{"num_hidden_layers": 11, "hidden_size": 512, "num_attention_heads": 8, "num_key_value_heads": 8, "head_dim": 64, "intermediate_size": 1344, "vocab_size": 16384, "hidden_act": "geglu", "norm": "rmsnorm", "norm_place": "peri", "norm_eps": 1e-05, "positions": "rope", "rope_theta": 10000.0, "rope_fraction": 1.0, "qk_norm": false, "attn_scale": 0.125, "bias": "none", "tie_word_embeddings": true, "parallel_block": false, "extras": ["capped logits"], "init": "normal", "init_std_qkv": 0.0213, "init_std_o": 0.00454, "init_std_up": 0.0213, "init_std_down": 0.0028, "optimizer": "adamw", "learning_rate": 0.000813, "beta1": 0.9, "beta2": 0.99, "weight_decay": 0.29, "lr_head": 0.00562, "max_grad_norm": 1.0, "warmup_steps": 463, "schedule": "wsd", "decay_fraction": 0.651, "decay_shape": "linear", "final_lr_fraction": 0.0, "batch_tokens": [65536, 131072, 262144], "max_seq_len": 768, "doc_mask": true, "train_tokens": 868600000, "max_steps": 6352, "dataset": "wikipedia_en"}
MLP neurons of a small language model. Each row is named by its layer, matrix (gate and up: input weights) and neuron, and shows model dimensions 0-169. Each number is 500 + 40 x the weight over its row's rms, rounded and kept within 0 to 999. Numbers have three digits each. A neuron's up and down rows have the sign that makes its largest values positive.
A block is one neuron, or neurons of one layer that tend to fire together. After each block is what it responds to, as a language model described it from the Wikipedia text at the highest values.

L7.gate959:495580489479554469512471510603526584477484461526496574503473499508513538513585527503530507438502468539516510538488563530548536490527513543538508419494445529536511530507433525524532575571484458533484363528460473609506431410503489523394504494481527457507521517511531500487497469460537486481503489436505542533535451504494527450487557485599518557446514490458470480437535469502506500535453501538550508491525512478525467509484467534521532560481444566435489492554531520561449505532495475463547584512515520481472501491
L7.up959:497505502496515480439415557436451525453572538446514469549555536506501620539493482515495501529451553518434579573484510496530520574417458472433511521556560454515507448505491514509555450531511493495460545522597550556450457470504529529495462489518519509482518461457488550550439496433433503490500599543518536498506518430565513513528436487549419501525509505533462415493474530525460535524552472509471521558504453461477514506468531497460582483492510482552518431473445481470507519498455532506509540455539525490566515548
Single digits, often the final digit of a number, in statistics tables and lists, such as curling scoreboards, vote counts, win–loss records and coordinates.

L2.gate56:509500520598439484527539493520535571467464472525489536498459506570488565486535457533600475469483465528530494497481578560436568476458496523505492446438514504536498504493455515518453459562555470489558510493493466536511530447482426580471481514476551497484509567479458493494538515422491496563454483473493604511507454483465519461476472503533524496557453563508416472522444474442529558490448441504447521472479540507456564545506491528487525538434496591514532508545496507572578502505486501478559384531505537565497502460
L2.up56:497463525494552467545474539470452478498513540463422467523515512533557516463512516508494548523562505499503536520502445474576607432527448524465491473515513513481555393455462485447509476552472520507504451558417523492452497449427577472548504457433462528476414440479440453487489574462439507565401478501447464507426560535549418467445535506431489442494484507509574473547462488470490502476514527533470552529505559525505521494495496571544534503536500498548447521435476456510587532438486424471494478490468511527492440515
L2.gate179:511513495479474421572471497512512501476440502462524470553525508507549558523494535445457471462478462554487533523517434569501576406454491493497479496443511432529527482461540530443510440522501452496454483504450466517445523494486522488475541497442559470518543450459497437452497473534483407546455442501497459553541512491497451583453496524510479459546460543477461519529582501487488497477416495484540524503564479549559499484503527481481473478516490516507542464569385550498479538529523570506516486467496528498555540465
L2.up179:576487460460513470597551474522478498470474536506487473534555481497513571439492510473508548536522484549513543444450472498476602544505562442516548595405457500563419484492485582459551488496521480533455488487541441522493478490494632475506486435472533497507509494502494455578457477467503437505461530450454488456494564513459509486546474446558546497599430502524498492566502429439482442499539478517520475515502516474532537517567528529497539444536493534417522455490436550535443530496476524515519535469508509566516501513
L2.gate261:554541456512370519555482500498507486472508457496527553499486480459497470501468489514468454461469508461455506476487458530556500375500539498501550478598565497456507543514469479501541506497498496521486464498521503471409531495471442503449534538529522442474481467518533471492460524526527503501496452521478511530552556408463498508491465505482435422503582473540549483471499465534530488463459569530509505541498547464452572523515489586500508556566459578462558452569444447483586495458501477489515553490448539451573584498
L2.up261:561499494514487481451469506536460525504481484521497489509526461512450568525480523554446553508513533443507555556475518500564511456414553559571547409563449536460517501529487487519443486448521495496570546493513493510454493493473501523550511536465496529527527536460524466501548553566526438492511546504414579490484485531407491513527473476543573537503553483549520506472545472469547531513466516550544490503509572506512566570509433550485567475489459476516430514508508476467567542547467472496517514544518489449633509565
L2.gate396:502516547563493480557582468527454549523538573402488505549533490536525559499477503494455504512476471477420530600479495541455497577530511521498532510464517512517488517493470541434557432522523460476532499538469500487517469458531493496462519500559533492494527469465568484456509475513539484503517505507544486519502568506439552470489462498492511432525484433495445552508506512456444538494486541500501489518450508467461547470525533428494496570510400496522564432528479494522512482510575519496486522520509502540517532564
L2.up396:444491515497431493455502476511558482515495488552564520543483509462516556529536520527461537535539551486479458490541466476449492486534507540513412532527518523501447479461445452469531485552576507441460541550508477468428630534465498435475527516510471551452571537482457471466564525522461455566592511564495471530495492476476543441471499475407455501481508507458531463450477465566573487504423452451478472521507502439460579512500518588476488524524464587563497577569503519520566505531497472487495450481450457522504450465
L2.gate483:553546532513508462558489437536417524502548471469549575502505513495451500588557501478522488551480426498517508512520546520485429482533519490585546494540483492509504496456599457421499495452493527491478527507482546487453551499462526536490458537484366513476478527495485503456491484586502498531535514519545495514451511554512447588557528464487555614447580478497542512506514461567534509611499510516475553585518534491517495472542525519477439511458481526492605489467497546525522439533428505495449516503569533470535530482
L2.up483:547515520488458484495448499493521564522539472535574486425514529463452517524517508480513478525477494545543498469494439517504459523498475480512513507545468444450515454521490513503495469444393484406495551506447499483442498457565533473555514479451450467573445492505499479426484512515554500508549497543505454477548480473473535507481533487565598525490524526480520436545548555556480493512474533619510548524463483545363483452571524511473583467571480480500625558460520381532444597465468561471544455533507488492492469477
L2.gate521:531539496544478506499509461559498506455598551487438463463517523425502516444535463435538454521542503469466498518549418505513497478474486534490447511474430418539485552506456427549445554516542504449463538436487502495521521503459533484472547512501420488526480537504496523521554520508479468509491529554523443514486444478546412530490517483481482513506514477556434557566474485448498481556459495465511466556517464523474540523543443486467521415441483500517499464470426509575542474529478482564476474541564491481507544496
L2.up521:487559439585515486538521478542531496494519488557445469507515483513586516510508593495535474529507543450431488440537494565510529505557567516581474509534474471524522520538464437501449543532526479408486500518547505531514502452497401442499513480607536499511401464508476425482507522494473501520460505565466472528577537448527466485547489507511497564523542497567535474500500434513522493560519443468473530540447501515510494436487508528497513521570451445530501416475477429515531570506457502515507523477528559496511572542
L2.gate1120:545533537466503503584430526534469515507463527508573552520475528576548569521565582542487538497506564535453506583532523491526573480468493525513501495503504506517495435520488524448527536544525520485438437528498459529493531485450527506523539548474527574561474462485438488500490472467468546537408562480534460510462490489556477491446581537494551475597455523506492488469454536562507514502424434502529564528490519543570547517446531548519526522504477520497504442462445447504474561504396554528539505487460462524458461449
L2.up1120:649493516507477518565499542523545512475518510498459463444508476552481528494492421497518527551460557536429591456550519545480552507453453560480520416488509492556474503481536493500444524529480550467463526521481468458476539542475529456514509531456524560496413497483528482394481483501487423607421476481559506484472550486504423549478503624479505484557492527466495489564505489472437573521476513443507474456496547495479525505486520458512556462516458473544507546444445516491533515506534483510508427484504481517504443556
L2.gate1137:548561515510460551560505533473480552407443471508487557543551481448488614505516544598420465499497559500433526520504465517448511508497497609485478505423516561505371442490501465430431450446474486498571487520557455532543493494521516507508493418547537530530443449508503508501457467480449525460485540493468505550558463566430472462530492532501503451527443512518473510490451490518482452481517549526518546455510530492616564539440514495508524535531491542540485468497490473447493438481486512508534519467448581515500514528
L2.up1137:545572541476552528579491574518467521532436471446443396502543506521469530555492485503498514503492506505415458475527477576470484531532433575508512543539505432434536511483527533482511489478457470426423523499562486464534472470523480501476502517482512492463485530491505455535470462507463515455502473472512552453530520515429460571422464560426477559467471486478508503563465501519497528547433457454502527549504545528497461501528484416458511536528467490473471544513460521398555464482506466522482462455486537517518438488
The digit 7 inside numbers, such as sports-table goal differences (+7), scores, and years (1979), plus weaker hits on "same", "also", "highest".

L2.gate98:515476518588479484536573579550499427516516522533529455458510560567538517520459525526504461527518481500468461512471478500460500478506532540530508486511523493592533511514559455462479507527494532509510447480510445500456487499498426556448500550533444520500562548453460527498500511461429461527560539621523454560460398455478454582490539470484480510540485431494415494469513597444554468509466568500516472527547581521508552499560564465479497553457443487489499473548501497541436487510517503483436499554514501411533490443
L2.up98:484498471588482497518468496473518491500554562537573559467481511550529540540444507546516470552540475436490524468487413476432512504568491486540473539481541518565516488472556514463562468424463478534484464542561499411461496521538481560503478471582507505403450520559477518503538554496380510522503506539541485512546443517462474509490513513541501594505458462480459475502470518557510487517482511510478471499490562493520479504545564505485472560472500470460554478564574505544508501473524514535390550515560492505516539498
L2.gate185:499451530477444490476482525508496476527474543509508573477517470453457456531454523511563477474482506514458514516462527508472431502541498492457538436440522466518560501412513482490486486555519474522478518455523501483486483463454527538471520473484506523477513460450470467505524499434478451488488451451467529538540471476507454513590587448407505525549530611468448445530487557513498475478385561448439510451536477537462553487465511469455472492420509462428550507503484524514500499511474473517480442509536512428491466473
L2.up185:501457533502528483535510507486468550514536464536491564506570474470438466472470493453490504480509504570491553510535472491464514461451411457578480516534555474545463530556515549552453505462485514523478460518542484528482367526521511519522520566510525555508553455465454406494544455584501551558485505527550505523551448505502485526513532585481541420453444560449469446486488526460475544497443458538545524535472568423476487523526421541494499507480546458490501491572502480457479501466453505516563555533511440507500492493
L2.gate192:474490529484524509511429543562572527452505454554457519523540528541497449519517443513478454467489463506534472448508486540510478487524454405536540538541505442469504545451537462474488493495497577444507527456537573520511483530517517507550477476503510484490538556446499494469475506505550492459470520507492543513516453473464469572461465512518504514526481529515562454469500489506506531482364580424490517376556498486463505540492509457472498514466482474504498453479456538514513503492515537448462491481483547514547478486
L2.up192:524447474488550527532384515563544506502522518495497560496469562446486489560452427483445523494465484541548497433481454552539476448467461436534582536482488461499532512450526490493430498496503512533454460487499520476472519476547500540606473478492461487449482545487525457514520477429550476509473512475506511440539566504461525575549503492591493503565494561501566495450432543514529543518418523468535491451502538445512528512490535517518548499506486556521542502463574550492523532507528526471477492424556540471544441500
L2.gate255:449491453498438471563461469475467512458518413554479472505419513470505483430500508498558458478549492517493422518623440526497445460516509494550542496515471433502533504468495517543468513494502514561492459467505511565495519482475498561473491502477511479560574551488492521512463497504503539446506483523471540537558481495365508491431526501501465527486555497465461449475520453555454494411482522472491525446573554498533582437484502500468426451491513460530504534565395512496551501500513554469507536434468491438504492473
L2.up255:531447411465449427581492504515481514447531543553549524514495504476462516514506498499558433499437495518515473454514438582574527520514529418550485464430523487553591532466495477520507462470502466480523457492507552510505538499506434532486447489557533508469480548544447424488473484519472495483539513498486593500595503493443561475512542488496470530515504557545402548491469481514463461408491500531475428426494513456559554490469569477527481507489432498528555450474578500489515481461435552490529553464469499481564518503
L2.gate313:545537447515482491495514514495507465501491463458492513607462456556514599467549455555482445444507457493479519460490534535555493436510507465492401514503521512452506580432432548462479499468565502469510514482513523462470428450497480515402460523575534515488527549489456529578562448478399555471478490465533483531496487428483513543531483459444482489490524528489390527451546493514504488441485525520511491465549493509499536414525429481524463466521550470579492469476504488494516489468489462474501536510552563468562548461
L2.up313:517564507515515551513488518462507526476436493514573456488454571499453510463483532514497439504505476456446490512443431505501552533468538528518583567494597422513525494484562487481549437483497533470489545459496521477541498480561413490512490526558484556525500556528474504538595515549477583480474472506472496522484501490507518515503514535492520484482541529516491480477517522567496507476476475514447561518507565472621564500523467434469496548568507481435495423472504433519425512501444462567505562532471550555450535528
L2.gate991:473464471490430460443475445493446561496578551462526398467459544453509474484471504486486464481533433441531464500531474509535517480532488566485519561490466575578519507517480532534543508473534501545499569501504471556538488451482483523480502478487507540492520515542527539517481545555532501483484574478487494547439497503438492439492517512488524454456478458555498594501487500557539438472440600430494500595563507520527486510547532449530496565438456495553540450536454502471528482503473582543539508457553530479480463507
L2.up991:496568531448456523462492511532456520520467487490463463472519491502492544531478537548501531535516487493479525446488515539535524561487446538458532492463539561497561484486473536513470513522482474460484525463478470530538475508554418530530503531599479534455453479590558413535560472485486514475499480483469416543560444485494447514516561505422501485534422482417530601468476450409450500511528496534457558450452506454425478489475470405450517485461529497561569537422530455567434448469503551518491461514508550459472509462
L2.gate1111:510541504513535564528452506509577499428553590535536536461488552482472466440523498501489455466534512475509395484527475480474535538537457505492505452475570450440440499485513492470535491504484499454490551539490447516462488506512483528456453530555483566492460595505481539602482545504504514479534459503575530528556502463445511542479443519457458529523521573535490469565494515570429460446483573469510454492458546489438549481495526498470533552528481587395533510501459520496517539473496517519518523398573575525465586479
L2.up1111:485513457474489445460492559518511510532539547495537523477516463530591509429466553477555505487411512481411502464548485480457474526538474456524508465452469458490539468438501548522404498473520507507614448502469480562471507534491524599532425498477532519472501504542430491451454561528532499451497481506486533504496496488474443525548546508518495539521503480501496553567526510413462544410491428500509490462511505535507590573474456512466512465413499429477517493434494470541540464493516441429461488412469475516532550512
L2.gate1170:514539482581565492547475585527522502544509541476452515470525561508525456406540502417489519507513408521521478476465452486551422487473468489450499472526488445506472473536484443425550538503451566467498482481469552420511522432533466544550553451440485547458502524508452539497535462503546549587501441497503442471511542459499519528492559437504530575511528496505458516482426530481512552503495514499488514538479556462459470538522534508507537468533476536499493558474485563432538499502494505459494500500537501445469473476
L2.up1170:468501511487494500547561530424516509527435502534472421524509480487456469481476424466525472518518473593477477497404432525514524546471564489476530490533453496516529435517494488432525454461525530518499494486507476485594552487472512509463479472492564536470519549484399449482525505592470487511495520502471469472523475548510527560557533537438509501482479481635449461492490500502447557387479507453463470490510481503493499511526509524457507468477446504447483514436549522510506492465399455481574456422467553479558443521
Final digit of four-digit years in dates and spans, e.g. 1853, (1779–1844), plus "is" after a biography's "(born …)" parenthesis.

L5.gate143:494550481551502428477456444519482520536454511404451533511560526522540472489432569564469520490620504502541469504533469547434476494495492569530503473539441518544494501444610562474538482509501442431503441535477416500476501528482485518447475497501499523510479486502472502520567554497573441463474555576548475609552520464543516546528530502484542514507462484516544508483545424464640537461522549469496500521475491468488540484501519429492524502547483529499439525500484514495459534530529491558429495482508531541497480461
L5.up143:503474525456449471496576466555479441479517504525521471472503504471533480525435531583509542504527490417450467562497534468507463529473471540534495503470505568480474484547517505431446481518442514541449429547541534494486475476417495401532517539476483502483460489483473486544480462549453615539490447523537539523498544499592508471501510462464499581472508491510559582496486521475485481456539517551506552615530468519526493496543533518539509535544460548491549470438474484433495532523434567501478518402421459601524480489
L5.gate196:486517491469459564548484478550494560552527495475572574608518458529534540447589550446514535431497495507572483438501498512515453473517510474502398496500518569506505497492482539580453504476498503453515511425589533533459489459498529496565573531502495473484484518499481509499546548526505479439481476517433472533547511466542489478473450406480574482472530511582530502493501453469446520523483420499540452416517470529538517502527526490483479518509480459495542482537529493498510509558488503440470530537447520547552437515
L5.up196:515541482474438524392542492506457518413499472459459600432616458495540579518508514454466548528528551503454485456529422465515446553470473409451472441500446502504508525512543599492484497537458593468539457562524494520508481438573484525484510539518461556488447488560553454523478538588486477471503465496436478502508515448529561511485560454504569522433521572504502433425513487488456538513482482581507441472499528470541475555487542468445503485478453515502532541560565547523517488475479528449486479537525485492538493505
L5.gate338:535510514479569459556506469545523521455490563451554591492446495511513504464489545494491509447525457547501515538465604503517542574563496456551448504493539464548485431535500522462437553474487423500488503509522436548484464473471546496506509443475552564512436488535519480506521511512527453497440599488526508506482552522542494505424448466529550574481469534508520499475525454508477513539523542518519525485522459481514593551467515559517578457515429482524500510518505560460481526467497523423487454512382532445476507492
L5.up338:563491498413528510477494575530561484504525526490446604434438490494590497467455472505448520514449431537470488497478449507472473509543526535503476487486404482511527501488566481528506506506474566466493508513432480504473490459530485475526524491522431528548410449519551504439517497521492559438492452536530428524555484440466405548523512454520465482528502472523476474520495476483561539486468542450467462525574591530486417489504561556511529551499471558483493470501440497515508467507502535551500505495500442408522519490
L5.gate363:544492526494508441554532564495533556502482520517474572510482469394476528511522511492524515528483489466447563509462483562520487495488439533541464506494470567541499591467485569523462481518491420479488518491478477550534473499491522545444537486426462454468469629480506488407510540511499534541454511430459477500519511444489462472529446479479555536509517512487536484493470457483577549512451499520475522509481577479477471534560426582535517496546444534539511524460608501463495535494463526449529500494497484461389480522
L5.up363:471548460448487483523491587508518614567600500499522568509478516532488533514537556472473520526470530478543504513520570473544463483497497471434470421441516521531483514477467481410434459497469476541456561458431549535485450538490530515542532505508456504491494491519550527506542476452562455498449525468508538488444557450532511491429583554504451576482459569520455473477449499522493506542521533452464459532451552510460542568536558497479473508423413422468476463522502474454475450424532492497553507480552472462550505546
L5.gate800:562492469506478495545525494502478613483444481594456518492463491463511509485514518408547472506531528572537520471436478514488499524547481492487492518505491518481499449444557450544565523451443572434435456473529476543479461535533431449424507463442438477545523497531512417446567481474474490436488442529500546488448459575505492520437462472544499472462491529542472443454468541474449510576497529528499537560506500424420568533521533569536553443569490470547521516523495482532509489471468563436600577460488506488513532526
L5.up800:498464438492425515529530462504478424479451516498531481475414424553583479476482534488484530508546455551544495501494512454471550524481488417528555475489488512530488477552424472468479510483445442511463480580496518509427487537507553503556528502506432535552544471493531526511506507510467553491503574476569526459502513547558523494449460508525522491499509465412553466507528424520467493512492515494540467483492477548485546543486493513505540581556464505560519498485487522500505553471554521514551497466449512512480461488
L5.gate918:491488416499435517521549478521515510469572441487477510537462516517533477526503452555463509443533447524540449529446545526482524521536499515544437528523465550564495476483511483503481502470527599487604506576522474499503493470497501516440501440483510462465491450537467529537508443564545558449475547622516515512478460474500469475417505468421549532513485501540519507443503494498491474510505514558473486502453494506504522491519479512501496463513520473542512424493433516466505513424445494522495453512471514445527521463
L5.up918:431486438520509536435549510503500495491470512534519502499530464459523420558493504496485546504482467513532461541575463479526467473441539507505482551482545547495449610486443541497530508489467488601560451463487487489556553464484521496523420503575564493455417521511438501551565557496473470505478538435410501400477529462449463605439477448530518457556505551468440522542531439504518527499473520456521473478502509481513552474539522570469515600531459501552509555481463477467470487502531504473518398477572517454472448439
L5.gate959:487486493513469549456504502512451530443538494533485539521515497555534524575536622522501477509496466487508514512479532459559462502499549493498518489547531459539560502570472478487454478474502471508611504497478537537445506495548516542560484492459549532554483474467532497535503511481451535481487516580509516483483421434471553485485558532536548538504520520511533479455470491546511516584455515441534528508568518473501509410487505474528522387439461517503506485551432556533495514396442506512511484510458477512522471485
L5.up959:447543441491554581524490472450531544443454487516400509511565558513489462515425543535470559527532458488563418529478487511479587548486522465519549512468475493443538455495521504511504473544483510451561456555469542515464519417464470486494492541520532519496518467503429571443523449511499521520497473499570419487497562461461502466581392539503514568406448532522486502521547420556504430512539461555525461453508458466497477442505500484409530483515506455442485484610525572499504547491474499496536494516447526497555478514
L5.gate1125:508572494568479477545399491520484595516555528479510431490491523477483470564516416551485479458573485495524481435483529550527433454477431483554519482430497433442515466479500536507532528540503492519504495509515503505517536502556484467539532472496608528523502520551490473466509464444503433475535555439526496523522504550484548507456499460534493551468487500546519489517512504465522612510454530513549536545608439521521535588523479510480564442521437428469539526550465493512512537550560512549496532464516517494496447481
L5.up1125:503498500531545549526544496518518464535504533467522484548421475522494474513536533542558477461581491504442570532550523583552516534531518477573512445504538447465537473532596532504384541590530460483493444536512440544528523463598539523500545492547524503505501408502505485558452477527499455590504506500530542504402528543539523527463505531495493498522469528514550429458496528448495497557420424535507478500559520469430498462485449526552450484504566466469510547501410556532511575519585520543550427562520542519463515531
Single digit tokens, mostly 7, 8 or 9, in statistics tables, dates, durations and figures, such as 1.7, March 7, 8:38.

L7.gate880:543456473533456460540450475555472487548482570488514509509531509513437465542493472533434529451598443524452500542539528574483556535490458488534501540438510477516582406431526502544534494550502419561531509436556413560521482481509506465489536529517499529514451520560505375569446412485488484567454505559507531495531477516486498482473523480498520536523470518583471494558512500488482500543472501481558569548505515434499597516489448534466539441541459492484522516552558578469527538487495505512499526510458529507461487443
L7.up880:538442469452533446465489501513517533532528509492499509531537529574584432545481554471530523514480515567452525436524520515515480459507504507485518440513487552511576527475471503526489489531555511479533555557456528476482553456466479509529492535444573470490552454558531496525503492431548520550462571553437493447535495515590504440510479587541520497462505530482463475523574517522502519413472516573505453514554461462582489508486538531505547488510467473505590469484390469454453442501518479525556581498568558494444433466
Last digit of years and ages (under the age of 18, in 1985) and last word of set phrases like at sea, at the time.

L5.gate267:547444486557498544521518531532542542472473495492442481464491523469573400462566521469529461506504458481473521575534514532525474491488482523530520508527426512472495511478515492429512516514486497512563417524572506528503477472511563467493535471494526503498492515482560469455582464391470471484501482484494507498495465518466457470466474524513562517468471453510472470431528486462531481484439515472471552572483492486497547464506418470513494449507537471503538481533476571480505538465539538503485511518447490492460466483
L5.up267:517513589541473530501542505528450462481522461485496481450497526464517393463450466554561484527553464503558531536466535515500423593582488466491495503447456480508484490479525465458506496474509485541547498511508528490500508539465552490487495520549506507511463525572518425536492508475415506486524551460487524439524465529466517532501498523529518557497503573488478483482460482525474401517524469607548491514398480501517559494466496521479552505579480469444488489512536518462514482485535554550480477416513430518540558512
L5.gate289:527451396472468530463438553492461519484509517508496602472464513483521509594526493528499496521476431473451502486554451472567470503519545489462560530601550519513463449498504552461520530553601505472548512426526498510519468475590540533487465460385519481486522497504499557455484454529405609483537521522477591530445502536460561518573562505513540529607470510522486504540479470471481483531506533553529466531440504524561542511519444519470520470478490480407490454469520496493478519489536502475455494487482489509530470410
L5.up289:540472505550537459557474547444522638453475578508531537501443513512530440579526455454528478577496471474512471509512503497541455516492483547484484504472526525444475480537546559431565502538570480532542513494553538516483456487537574464474509497487527454536458494478465406535538512502498483505512545473455537497490442517479521568539539471483529536480537565542518509483476512488518543498476493423459397501497598476497514488501491485506477491518535519502534508600490584465532528470457539478536472532530469547496540482
L5.gate366:580522417567502474522444443503484512474437459527510541491517472492446517481549434512440534438548481517515490450553512543491538488541533504552500476489505512441488462442505509510485572492474491488504499511513427545548486509556485562475519439450535466436464477564529490490475484540526487468525501535498421557507501494436507483529506492465557501542478433510482499567465509457565520556421453504541512560512484457486581465489435520492500516564472445479525487486436479521506528414411520524607488555473509542487590464
L5.up366:492560442469509574527483569449480507495506500457516477491428526458427420545492517545489495468527446511492518488516474487508475452502429477520506441529502459513511536499465503478482441507524484514525481489518546554459492506508489499589483458467467578496532485497489432456504514465497503516490482470511443561476541502453547608535534510525485498472552544487508551474452572480527490533503552493570566529473499518524551526587509440533470426535452442498440511432459432481519598473476500541539503456537472565525544530
L5.gate583:533502507536527413545499569469456521476427549481454535559476521487507487487482590498562524377593524504460476435613457515521501552445498532517467557515530490539488482494512470500493481524541533511570508470575550519547491501520508540462532504452442455485487492563537533555548484563455503506487475507430528418430488507506513483521470523541467481576504593582480538516533528513496505447446516506452527486521503517536526496436456506484618480521451459468491477528488511568503510537483464581553502457490529592480521464
L5.up583:518532522521530481534544491509542586547616430506456524555508528536474483512534474510502539475417507499510390462436508479470498553465543573550537460537503468405497476457543502460491485466469526459464482468484568501470453486489498470493472460546471545463501485496479484492499488507444494554498497565475497536518513517485480500476491454508452472469585516460520481579495453475422533550506499474492495500471554431476424429483457489560549535456482529517533464532457550561462514494546533546464470519539480471472551464
L5.gate694:570450475472527525474539556486552529519440498479462515511546505578550447533438522509516543527501450514472461521484469500547466488520483500559530505496472484483544508494536495499527503550519472538516455483509506542483591523514468496444512464501444469502431460485518510554479467516496451584486565484488553428454490432449528521488535435558564566567510497477538445564446477496465484549422453510485519545531578423568466493513452538433525438567503490516553499605469603522484470565434520537518520531527513505394483472
L5.up694:527489525491472500522478494544436539419530455553420474489505496462476575533537492481505473473446483544480470475575426511531546513353476475612516426491457582454479508492528519476473567453486573556451517492501471478477511484462506451505522544472469533469519569474478503548486476481456455575477525541555488515506534506460530509444479486492459514560484494560474566470496582520463478520498503454532532491491535479485486522480495581502475388517468461525511442558484478510514577464465541514471459560494434448479504445
L5.gate723:518598538493480509517483512535444533470474501469513555478473508478482473550552471591477538493542523531532526397517471495607474578483436514547580470539521543458577564491473503498507436569532459550462489523531510533461542459579442524473498511504473461509507553503457466556446477542521479527495494499503515515486487534485468492514493478565503468530494519521568526500503529460502433509485519448530562480522436422544514439525533504526481526515439490553518540414446533526507489539552546514460468523531545587409474515
L5.up723:478480382527515550523465513509539542451526590460523503547516535532512472535497437499540507511499451480473481502500574505455559544533531510527503592521529483457539503534504505538499487529504517480496505517487492535495534460509518476505477504500511550524586449554531512565561418432466497569531551574459461488468510509542570527495531437470573539501500493500476546442583531370495562524405475498494457533426496567500456541551477492465493476494484461524483502549443483492438514483445487503578534447548493527493474430
L5.gate931:556524500537573529472432518470486530470494521515449485551455554545533508494565556531536465532494444479495529470492439478516543443533413521497507513507545510537543547446592535490438511544503536503505483485506511550483524525580537479462656431395522586552505568492517538549444466460506572474575542477506528506560438524530407488488518505520509550512524500511512488495528470462478496467493398543549412514510488493500483452483547461486498463521461526482514520508591516551495486479492532474494421472449481440503500495
L5.up931:587490450494536529540512495461525567477487486456506491536508517469489454519508477471544495541562491502427506441581520493513377555374499536501517495487552539433505555407535492464489518491555419462512468490556469499511530499513475507487477522427523504530441479409568457436424468452549560533516487520489480541482472515456570568529467532510565556516467430523466517453485474426493517406468528575563474513455471419570499522521494528532494523466457518479433532530537520536467417510528548495498518504508434470500467540
L5.gate1146:570432473536498494501551513496552497459495447478478523515441432435458475526457428520490508475475462487458505504528428538560466462485441479572550495495499527465499543507501546552461443529501529463483512459535475563500511451546525469457506475469515514489449471566560523496487526546508506521503479473476479514544570518484462460525449500458564458534528526399530490490474515444471487586510502528458434490416575495525548508507450505514625468532471557557516504526457469565476420505543511573502406472501524435516492453
L5.up1146:549475519468460469428468451422578456498477422567529505548564474462535478559525509486500440536561470493560540474543499470471506445461478537496477499503516521467551474498453452472487498540499474470464496498494496513430537520507477543443517512556468449482466467502520459523516472472521499438562465513532503526462552508494491471587498488471495524465470503483518529462515518428418491545521419453530451511510480463556585442504457508532542489497550538489515494470506504458506529432495491431524512557537586554523503513
The last digit of four-digit years in dates like in 1949, December 2009, 1925–1928, plus a few country names ending place entries in tables.